Weights of a small transformer language model.
Architecture: LayerNorm before each block, learned positions, no biases in attention or MLP, normalized queries and keys.
MLP neurons of a small language model. Each row is named by its layer, matrix (down: output weights) and neuron, and shows model dimensions 144-239. Each number is 128 + 24 x the weight over its row's rms, rounded and kept within 0 to 255. Numbers have three digits each.
A block is one neuron, or neurons of one layer that tend to fire together. After each block is what it responds to, as a language model described it from the Wikipedia text at the highest values.

L8.down182:139073117130112166124130131115143164081126151082099129181107125153101125108142125087161176108104107102122132104124151148158162129140142113097141149114166120133184092135129130111124117099159113146111128128146074108122135107149115086116159162121149103115129128126144150127141127091125129137
L8.down809:123144140095121118150114075134139099074059120112132146103123107134107115089132116141122175161125119108092143144189090155137111099114136116107130116143121109145111105111138142131110148126125116153133161164117101132117112112105124139122143140113187139088128097116184206131172131113125089128
L8.down1142:149145075154135128134170058106156096104138159152118110105100172143127128084138138105145112132151112141109116121142145174134171092133149131114082144157159129140131074110118140089103100102137116156129129121104140142125124051120143168133124148107159092054123083127116173123160110114157107117
L8.down1344:126145119160128138110140105145123100085179096065125124180096143130116159152133133102145178148104133148125107108117107112121100109097106146163117101144125135122155132177096168123136122120162160128190111115138096122093165117173106110143148174112112125124132101140121114159154122111112134141
Responds to: Full date, pre-year position

L2.down536:073112103148092127149120121150145135111111134114116117115083138127108107142120114121123073128102119108098122150124146112084124131095158139095135117145110100111099127146125122157157128143128133154128119127119134125129158096125160145114107149148135141089095172093130119143152103135185132109
Responds to: Mid-word consonant fragments

L8.down363:120091090118116140162142139141100163090141161136093113108120122129097142163137145114129120111127124132155127111144120126194111151120120108168092135103155142115078100157177082174135110138180112107096147134090118134146134153116111107137113089192168177177142143139147171135156130113118123131
L8.down539:129144098123109132163138155137141103136158152154121195146139095108092119109123139155095138163105105114141110135130107156131157182114144128136147115104147142127115142059139123107151133145111096096130131091147159140125116111125138082192147121124137128140149104149155103121102136117131154143
L8.down710:120086114153145114147114132107143112101123148098124140102125130143110139114112124121115168145151118124143099121127088128157128139115166117129100163115159123091112201164160120140139142133122111148127135155128144171092112117144103138138153075104122147100119099138176139144123135138131119105
L8.down1267:161111112144161109128112125061104156176125157135135115145166084167131189124154166112163147108118172118121135107168091088156114083119132161151145115152154141150109109107161086123111085160127131130174109133084130149124122139135113096138170144132167156136090110105145129151170118134125130124
Responds to: Decimal fraction digits

L2.down218:157106126078085121109127130123090161122138121130137134111161140141106148115113125151085149132159131117154146165161144158124106180132116106085121139134109097137073140145162084094133157136155114128122153107130134104129138132129123129127123139164143152147137128125128124156159156143126125112
Responds to: Four-digit year tokens

L7.down29:136122125125144121117150132095121147153085095094130135122207106100156114135136141123138139106133110096120168119133128153126089100090088153090121161131120120135148149143141095133149133123132079144131112116093121110134082207127108125095126123148135116096147160125148161141144116076119129127
L7.down318:125078134135131141134101117183106112088111124115145114144124191070134168140154133128145143111105104146089154125117156113156120179132114129121136125120079146149127146106162184142159151095116078102136122153139119107143125102098165130155121117125127128144092135099139167117111105111139133134
L7.down431:105129135143112160136156149125121124112166120136128075164095130111136119116087102090136111165098145144139126065146108114131153110130142131120104108119139133094122103166093154103129127123109143063162171107093115126114149111113100134054127124116119099131135158160135131148174149116149103131
L7.down483:126102121148131131165137153090116135145116142146143100090119092125129165113138096141148137097123103125077117092118088133224115148141138151149133131108136143113131105123134108107113124186110123133167182141109157142150150121128125126158118113118118173164112088124161148096115103125116152129
L7.down606:122148101090117112111140130112148154145137122129112137179126116128144141126138146111111146133105118138152168168077150177123093108120112114161129116147124152119124098157138138109141119083154062155161165112126138111128112122135132133142153109118132125139107135107114080115135160160068097179
L7.down744:143074097136163162175134122137139126118130146125113161131149086113115156112145125170141102093093125118099174116113114095154147148122206108096149068114165130182145152117122144156188112102121073107110113129142090129109129123152174116164154106139109115174119084134103169163098085115149132148
L7.down844:125094134141154179163100123124131158122124104101109127106125120116139147151105126176109137127127123149103133094124121126136105132092097144100107136142109117092089085141145130159102114082151118162134169144127129130091162115135111063130167151116130076084143130122096148104133092148097117153
L7.down910:155118146150161180122157154105138186105099151141125170112123141102106118120112109144173129053127094130149175061123143147089106124141130190109064148160122124113142131116090108143151142123169125076130170142126128092140115113162107142117138153113119156139130121090113084109133138129166129147
L7.down924:138069119120128158133191141138120130140075130107135156107160132130116106130106155156119124123138098139121132104124117103139105146146183176150139102172087126135115107098172138171131111116148115107136150126085124132150115201127136145124162098115132090097133116110094119100134138111122113154
L7.down928:143126159151102135128145138142108142117112143124144162142119135143155140146137129146098103123068143126104132103135101170108152113129123122145145142085104135171125133129135113114135150103084135161135098158091088143130133176148096152106143107122115140141125110144124108138142140155176104142
L7.down993:129082125151145127130150120161102116099119082090123140130124144129128109127150139118120132099168136120093106160128136187095126103129112110127165169133146097134172177123128111082138124113115114162165124137135122156072081132119127112144161117134128130124093122125149122144182189187163098086
L7.down1067:129111146137151108119167126146127114108141109115126105159121137140164117137145117175159114099118132116107164106150168134079123090117126137154194157148070172149150138147118116106141142141077121110152152156093106083107114123138130133116140109137117156119114143125140131103120147123157094155
L7.down1124:153137133141139144154116108159127133150117131152089138109180164125124109128094139131159089112164146081168124155079138153137110122098102089161097161141132134131111112109124147126134118094129143115122127116143117119132140155134116146086117152133146120104104204088130099111116132143139153158
L7.down1242:147110131119145149133152160104138158174124066115108145054124111123093119135172105161113175125156128135145146109087151146168138162134115098156092171072102100131153082108109130178141119140154133120134126122120143104133169135078108196141075102144153101098115125133111130124128145150132140123
L7.down1344:121148135128141158179165146169087137168126108118104151142134127153142155115158088139103140141120119090125163108115119084111168131092106083110123115120152106133139093131095121101131159157082112135117131129110140099093115137109134142119120131153125156139137138102128134139143135191107105152
L7.down1447:159172073138134163102161124158104112149138123101113141107168140138114118124171098129117116135100109102162123088111122141105147144100126108122115147114168120109140098152137106100137064092114159166120126142154125146096094123135118106126162124139166143104115145087128103137151154125117076109
Responds to: Table header cell separators

L2.down1322:083145129139110109128101160109141146138129148112125148135100160154110153092119137140117143100135133115114124141128136122144100058095132118091161107147121125123115138136120101117113108179142129110131105115118139149127181109084110093139091120127186165110102149138116131124149108107124128157
Responds to: Locative prepositions

L2.down385:099149117131112136135143121144121124130145128104112136084107126167104136144148113182132136104120177111140093104155171149119128111115102126152111151132106110157164131139135132133070127143119111122116137117116078110124105129088099121111135128131167125125128165127108137123115104127140101175
Responds to: Agent/beneficiary prepositions

L2.down308:141105111155106111122124130129145186136120131137127136072173085109135110136132170137151151122126147151116114114142122155164111093115120131106136118142142090151164142126150085111153156165104163133136146118110090150160085119146110184093137104107143130099139172102110091113158101123116124139
Responds to: Digits inside table numbers

L8.down430:156116149126164136148127145157153126152105133152101148125118131127138102113140105122127108115131159140126155122164102125144093113129137114134157139153139114126172106125124167071083138108166141098127157142096114097115081141102129152137149131115186160150085123119125098153132120108171153115
L8.down1162:148172138081093124145106140148167147129158110133118156128126148138126126132112129159074144122143144099139126090166090164078150157083117129098114107124148144120168119093092129172134130106110182157150125123158112098163089125125146114113155125131094156156132134128131160132181146135175129152
L8.down1287:181114121127117108155100097144123134167110090108152133092117128105122128099121145124116137099095138130094136121154126100140127105126090154097136113091131131123159113126158129112117103144156159093126139126090120121096157122112176103138136160130137137106166171131133135132088126115112142113
L8.down1329:131146157131158129164118113164147120129093141129103121127106138133123106120140139110109139079111109141115160145170143152115126128128090171140172137139119154135142081100110162120119143095124162100151116141133108122122076122151119135111110100095169117119088131118134136121161131083109106191
Responds to: Table pipes and numbers

L7.down0:108145123114143144164156102119164132115146127082132158124119145139149131127106134165124111128124180106084101141132135103100128106112110117107113116138118129132149135126101131125114086117090147142098093112120097131099113146111138158119120146130164124081094138128137123163154098163172095114
L7.down109:110131136145128147126120167124121121137086122126147107131149147111141114144115130109138114161143179114124140100127131114156089174112113089129119130108099112129180153142134118135140119150143122132172087142145120134176120104115168124164149150119123179141102114170101153117135125169134122156
L7.down144:125129119077180114113112115132153144124161157137150142087107091121126126106147140068096152099122097135169140130121130152106086152134086128141154127147136115095098131113134115150140137127118169113139129162156133138090103103120095133112121124105141157153110148116200124162134151105161139141
L7.down153:175102068118135141092103160148099107157147110144091177152139168084170153109185127121084146150155101130138121088109137112133162122138154131156088124111145090121121156139145125130106156136150157120139102110122171109121108107093153129104115117125146137124127088154117137138122136138151151116
L7.down219:106185116130179158115164128135152132135115086089113143137145153162065115153160138097103127118141111118125117110093142132136130111156141154146159142084143147108100121156144118100126217139140142133120076102113156110157121163107126117134100116102138160127111131110153122132108143161129085125
L7.down332:090159141129149123158138127063120143109142133155118163138088153157140140154113141103110121107139119166188108120139116154133141096064106132103105164110135153124140158132105154097110142115133154143137177101130158155106158131111122115109138123090145139117155174123126132121122130173141077083
L7.down339:143142094133122118141124131134093135124150125165169174158129112095122095152070134118143154136128141120147124121113112098113110132133116134125125114127135094115102126112095125089147138114127170149096107124125129158138115145113151147089130139081140116085135147106142151115126050157125098127
L7.down404:080126139158132122099147126134078154168134131122151139139150168119104139135067147164129098148091118146104148144118110109130107131110203094124100089123138144153134119103118073093129105106124123108138131109107153168129075143118141126125100155133101114125154106162105115100142143110104130139
L7.down482:126130176129078167128122157118136124117124140151084091170123154164155130115115087176126156156144111116135114109128121095136119127120117115175132088117123143101116147111125132089139107094093132121153091143111114120086098121158144150135115115141126114166100156106087138158107101123115123132
L7.down604:126105146122178130107165142105138087130106132077140123134122164110178103167141133108121114136162148119167155130107147115102143085164137114145145136091112097146148151089128136096150152104123097138105106090113187126145142142141089115112122116101118118098065155139147094090151125159157114137
L7.down1018:123130142148078098125157139123099140080112109137099135141126105111135098130105126070151145163150144137140099111119132160149158132094098135120107133094111100101133124137130145128139108125129141141150139170084080130092127147107144155085116126167095142119137146131102139180127151166178100128
L7.down1119:122099105105091100161140143134109105173152125117152143140168075169103149124154112130134161133136102092156134160097137153115111070091127125106150137083137123113124110150137118157139146140168123082139122144122159169111173154146139204128101127165156132097129201117117086113077110183135142156
L7.down1139:129116106100139150121115091109178142089176106102110139135140098162103173130103140162113127101159184113144108133148076162094129158157171155169098137102127167109120121124086128111098160111168114165111133132132119143120137137079112134103123142150109151092182136133144115111118137110097111127
L7.down1250:070165124116159158128126155109151135152122119137118115151107139157100109129117117103151099084123124144136119147149150141141122160096070104081136152094144136116101096164122105160083107114152178138134168118163145160128105098145144143129128124077147137119115133115140135145120151122136138135
L7.down1320:132150124137141103112131143146109114122148078084157128098125095126106123127139142118145115142126128162129158106138157131121138143144102127083142158129118150119151114175094125197125130130089138119113139116131147146135143107128138114118163145108163120098127136081102123137129119140137097135
L7.down1324:143086085114133089133088093135124113159163071130140078162135139159106089146123100090138125124126137143116150117155200110121112133099098143125106144164134128114135133153116130153120132175164141119129128115132130122141166152123151130120144115067120104116111119102134137136112122122132145157
Responds to: Noun-phrase linking words

L7.down52:078143131097159091093116125129142164118121155115115103146146092181163150118142149092135141125124108120167162157133128132161106142183114122135138108145107135105079152114138142144109093186159131158086132130109158102103110155095160143122126102142151150108107142130158119111099138112135120137
L7.down331:150102053119131186156124144141097128180109152131143179129102145123173135138138139137111148099136112175160122132222078158111110139141135151111152117116128184104158130133135130098142125120170104095149146102124139143094127142084111105128101143081165137116129158138135154104125104111110089133
L7.down385:173124138111099133088160122151094140120128073135097154163134126147100134138113136105152152084132165166157128104108126115148165101198110130159106193132157128068140126100118088092137134149084154121109131159124141123139125134114140104114123111124148128083101117131127151130178125104142104088
L7.down422:116114102119150130132108127137104171079147144080101106112173093164126172117140126154110158121138102116131147134147152158131129115202164101160156143122119165147173126155127116135094125185101122131114087110110140072141102152129151114146103098104121150128168158141143138164135117130091110155
L7.down576:086138154146096113157119135136091129123113115156133151105089054110108138159171107123125087108102099107142107141115133148146122113115127168118104136118137107114115158138172131144127130131143094130156148146127117097125133132148119126173088112139138098148153107121121151129115128177104167125
L7.down673:131193166143133130155107111106121126181120141126113127127140139128129165106137130143135151162170175182106125157127158086100140122111162109140173109158119139132133103122107116113139100120141132181096103134163079157152169161158147121112153132159117101122108134182097099080103099108092123141
L7.down696:150144141147133147139130159069074135130160143122106114123139198163162141145107121139134147132127132151155108087139143159117169126128162146111160105100147155160162112120155107090103070127134129092088150116129124166131151141125116113120133092135120101099094125102152096126159145107125152141
L7.down848:154121092157147155119134141147087149106132085121164116110151121146110090192151124085160137157112075114137119140101158160116112131120135154098128137144137125142084123165138167108102123106153136139117122105142139131147132147113147151091174132101126118153128125132098146132140133141130182119
L7.down876:095151137102137074111099125173119130154101097079111123117164105158119163177122092177151141145134101185108130168143170104117134134170135116109075117098140138107172129128112141154155138141097164150108167141135130123149128171119125120140115125095129111114150148148129127115089104155124139116
L7.down1051:098084153130150136113100134121195150128160113169137137122152125138129117144181123099142155143120082095114155184164117089110147175158134120101086137136126124125115070150104130129152166131139115133143124135123178157128144108103103094175116128125083145126164132107133147115107129120126129124
L7.down1061:130158133158161176133130116109125134148126105117139107170081113105185122126138120100117150095135128126148121147095141138151097118147121146133142130130100128115089084125089122109145139119129140124111139131112146128110129171168135149138121134091133142108101118147111095091110151100121184215
L7.down1152:134121126141123113140150144099194092133106159148098137160158137126126129123136106151084149123148126101125121123128117119116104101076087167102125105149094151106130163130093124097094110156160090101180136091103135133109107124141129147154118129179126140152185119149166117152180133194108127080
L7.down1165:110136131144107144120144115113126146137086149150135134123152141096111180144141085118077121127098121142090113138133093103121185089118095110116127180104142105140143110128156091116126145120129162138120102108147126139154127132095095087128122121105203106100136122105160154183119125145125150132
L7.down1337:108114129126150120122119122114132138144084144128135114115165130120121121124132139126097073126119126153100115086083110104125131111120110173169128117138123127123127183128082121137143150114115152146130119148141123146123102140117151124110124103134150081111120129160133163147081117171147156094
L7.down1347:117147117138114127142129126109112136150116141156102109113156095133109105113170079120113147091149123145121114114141092084151106170088172108132118123180174084115096087153146145131151100107135125148137134147129126126113145112059061135158123141158120121106121132130122127146065101149098091140
L7.down1417:136165128133153102136155124129118116141131110126157155120119147156118097107174124070186144107100124130133163123113149118102113117119157145124126146148136067130124096159110148128166119124115131122143091119134197134096137121118131119113136126095148145143145130105151128114117122098161107164
Responds to: Word-start fragments after punctuation

L8.down124:141090150117152146126111134093134132096123217085136146114103118085159108121114124126142120095132124126132110090115162144156104167091144178129109170095122115132121160109155120124063103098093140135144121102150120117156167137138106117127126119107127120147095081107106123128122119172127110148
L8.down219:111159120104142098106100136125121136148088175115129134197123133147157114104125113121160146102098108182148153129120135129159116138159149139117143146113126103151158137129092116149104130159143153078148119129169179147115132102113135163146162139155164153126163119113164109103092115057152137122
L8.down611:165100122088149130125128153144120140124138152169103105138117149138158121097154145139139131104110138108084127103157124112135120082126122093117135087137114101116136132090090138109126179110140150116154146130127119130081099140111128110086151154147117146106142102153145106170100155111175143129
L8.down1246:176093107097140185134102100152086156161122169174113100123138115110118151137149049143131147144124174136145123154145113125118093131131110093161136146127128160154165108111101122146130129078162153135140155100120107144085135142120101145107119169116115142104097105118150117162145141132166121099
Responds to: Place names in locations

L7.down32:123129106094137102110152157130100118124126141128152158123085112176103161142139174137128136144144112147129200087127101103110090141156078152127149128124093111105140122146102101137143144148128114119152109163100113151157123157163119094117126168168142130122149143170121128099116148217119132104
L7.down83:166102091152130101124148125107103148135134149117127077090112123082105133114152137147103100135139112179128122120138117166114137135112120116109107127117152115162154142132090099141150147128155127116152124109118169120135148168135151083116123150102133139120168118103124129167107146177128136120
L7.down229:130093102136131106100153100161101091114155134148124135140112107108137099155112164111151139084124123132148150157090159131077163101115122169104156153144094128148114112152162109099143144091105160087112146109133144094141186143129131186126156188145112146158105163132146150115147070118134074154
L7.down234:102154112160175106132094132138149175144140108141147104155081120140097087067115152149133111113139113155099144137138131103101165104127119107128131153138111161132110111113147126117150126172130099158123154129187146123091105080095103106162109136077115100119126136128122146073111106146163147097
L7.down291:168154122122135183120113112121109126142177098133139123125112152140135118101153127121155109129147134125143116093134133124123114165148170157127142126133167110147156132150118144118091166082142134081132141136132113133113107090116132133108182131124118089097074153121118115136124107116174128101
L7.down494:150099140123148149152144126156108167155098115163138125110138103156158129135136132140105156136140114101162131146141143163150150139145149064094116118122151172150142173075133115110116092099117089113118161114124119135102122144114152086150143133120147107089108129097184124142121121151128137161
L7.down704:167099109097132133135126089184099078139140112098112137156124132107141097131145141139127117109140096109128130134132133131097117086158173133136164137150113085167108150101172136142133152112176128099164136163094127192096131127130130122116134132141129135092073135130141141139114152152155113148
L7.down730:131136124125130094133118093135141120138169122108145131111086147115123116095122100191134107099126124116113145141082150110109108089103150146125148168069114158121102108094149156134144156124136158144101144155154099147132109082129107112122145109103129103154167168143087146142108168130126106150
L7.down895:112132099109135098150116087126109147127172110109172123102056139181128119135189144163121120159131137131111161122097127129135120153141090178146155156156131112100094122132158144141158143127169105100102122138097105148116098069151132144117111157156122106143101150147105143105136155114116139115
L7.down899:112109127154137110161116102106098153128159126138106147109141119137142107132117124141141169136125115105109131148113151093134142132090148128149126136124149113143108126169118155073114172103097118124163132106109151113092116113162158069138117166126124113102108149129122095109122110166153112134
L7.down916:149112118150111102113154193119166140164092113102130137152087161136112144135140085123162126141133141134112101108165130130131131159122110116153107139075090153154140120130093132154146151131129139101157106146122123185126143164144105137159114131163147143157121135138092117078130082133168167135
L7.down1173:111096139125120138104107144106130099141096095140111134116098070167111103125121100114147122134086107122159138127126184117100114115108114156136138128132132176164134123108159155101163161155149115089138118165133104117132148127158154157089141145101170167145107166121083150103129138137117136121
L7.down1180:158119122145175111155132119171124097153122143148141152147124146126097114126162107106115138111145138117140120112134137115135118132101139117138094159112101135127136131144119120116143154154126161129083092153128103101122130101163155156154136161122098074074152169069109137127151129156113091128
L7.down1275:165158087142121135117131127128167137165120109123127146077110120135121086129109107143127105107141123138096111172117087097156132094149136136118154120118102111152133116115122130119093101143121148171103126136113146123131127131146113078137159108134116116096116145112130104128136125134113106138
L7.down1434:132107113144119110141099100099125102125133125089129103099109127115156153130145116131120140129127126060119162143135101106135136098120141127159164104124120106093139114133136121154172106173146140144150116128103128153162137141094110102153115153147119101115068173122117115099089138134149102145
L7.down1487:133149125136063135153128096089140150091201162119088138089122134044128158116116152135108137144179166103142126118133096196140124121161177113155126108110136104121155106119114112121094121076134133127161128133143087105113101122154155115129146162190145134115129153115170128151142131108142095116
Responds to: Dates in death/event statements

L8.down663:103133124087114100095111140174174107100125102096116103138130095091100150131149106152096153131145118105141126142137130123137101146166126106198101134150144143121107086115106150186139109153131154153139126146122118115119136117145113161118141111119098116172151124114108149131150103130120149168
L8.down789:162184147123145099126134116106160130112135133097111147121191150103157144153135100110105182157140084104128130097136144113097149121099136156132110118140120127160137141144097128108106122164084137128143127151106104143157128124141139109075148155074125170111153095129120115096142135112145091102
L8.down1154:119095108141105163087170128088116188129119109156112140124146139124116092186126146145131151134134159145139174125143122126157100145115129114135142120089113150122056131115137123142137131116099098120116136130103100134126175104140127131112121139120129141143120098143159155082126104131107130145
L8.down1155:111061171135118119130123132143150166085089176161124082157116143139148107121146104137133136132098112115136135160184111135141097155153112156131123149147168099117119143097134055152124094106146143173121125134113109108143145136137149121145148129136117119150101130101131158113128124145126120164
Responds to: Word piece after hyphen

L2.down269:113162131126085096150135148141107134135165158144145138075158092092104127101119121092114103098119134113102067111121136117129152185149156119142158142102135093131123154173144155160172145116119136113117127136124086090111156211131141149136121134117145169118145121109104121164115138131137072103
Responds to: Years in historical prose

L7.down9:175130126127121092119161114101117095108143125085128136130093155148138113122114124122136099119126170133125099086087107140142157095139111143115135160092136145175171104128096145090090121126122152131125135137085085107146172168168122119119138125148092098105075151146116136090129147111139113187
L7.down147:099140149126123153104140161163125106166100106097101160172119135134111155144121139121165140111118126108125109144082149099133112134135135117135138128179121149159134103089124137119082083116139108136096075102096129141143132092158132152142146116182125143131120111124130138162117076109096187116
L7.down189:131103142135154104149147127117106087110129098103083129135132121118142135129168128134158132115143113087133127142107138107097155156145113131127122144130124119127148140096133120198106116080100144116158131141095120091117131161143100149096153177171117137127141087101130105108167152142101071123
L7.down250:143104163104112090132131134164151101124141168153102159150102123156144093115102093155164111162143130136122157103145149127132126067138093151118124116123106126127118131077157109152133141137116102107160137097130072094149124113154122106158144136116175163162101151154129110134096096124118142131
L7.down391:139153169119120142123124139152105127118072135113091183125171124115124121108135122112141140121114105177168136095114079196097172160147174108120139134094091128151127120145123111140126139130151150101124134125116110111149103117155166154123151108180149124114061113105154122136133104143100123198
L7.down419:122145102112090137142125115150088115083125089113119106090153145131129080107121132096130096127117139142092118104148134117168153177095123118158089122089114141071121130132124122121113112137117104162122168092098103148115126130155146153142190137151122142130117103158110120174163146123126143128
L7.down682:151088094133184157106089135130104163134166141141108118117179131161144130114090084108071102144127071148135176112153177134121157115117143087126133166142112107151119126124108134089139122143127126111153109077140134177086112115103166105090160120119150145129128104144152149125083151109169172116
L7.down705:140110123112128141120151140161156168124118126091096079142151110140084130170125114129137095138126139129142122117126111154127153154132136126114126121105101154140119124122116123174118140108134108107104091081116148164166150108098174120103138192161133158142144097140116124128150126105106124146
L7.down717:157143128104142152097157136101104103099123138083171137151123140110156111125109133104143126121111132119124114125102120125137148190115171104117151105120138153146104138177131160120145134080110104083078114152083101084184146138134186161097102105146115125095086131098110124151147147137114134151
L7.down724:120179105155162127125107136119108160131137173165124112131118174142148099124111115154159172107108145169116122102140143133118112121124135111090158134098123115105111125112090128097140107134131178146094118117147166119135109093124108109127131126094126135133109169100148108105086086171145136133
L7.down885:098122142143095082145108116170167146102053127153111169077129158102145110128152119106154109109131076123147108097135133148112088128134099163123120157122125135155140150120132095157153092129130141133129140128141127112121107167102132073132116127098118124143136099203125134126141124084092149078
L7.down1016:153159109144145144150127200118142068167087141143136105146104096146089134144117133089141121136153119161085123129121073117141094092137111133115153134149144151137109121179167097134127142165149136154156165159173132155135104111116107147108100125167152158146139118150131147122144131127101138113
L7.down1058:153154116120121092162096094140114135125142139137140139142130121128114137143109134135139110110146153142138136126092127145110127109136145133143130106109163132139160160131157085141146095121097139115150123105126140123089147135136144112125145140122125128103102139086138092130117135130134114111
L7.down1241:138125131114148159085111135160138122142096134157120138099113125154146121149139096112119103139093133132184152116144138132133119136098124107126122130131121092109113118144118151109128113157129118115130114136159132146081104137116098139140118125110132164129112133120179137158112185110137158149
L7.down1399:136164162112117121115188141137147142113134140131109187145160109111108137105139101109101120125119153160154174060102134125138149137121167144114125094103066077119132110154151080107139113145128139099096110145146118092163137122144140133087114151135122135137082109098129137130177144123114148174
L7.down1463:133175128129157113101089126131125151144140141138091111118101126140090161098131078152135161126132111092142158127152153158094124088176136122094139125122138121150176172108122135117109139114119147121060137175116148108100156113130099129129141138087120125094181172114173129096105093115147119159
Responds to: Location slot markers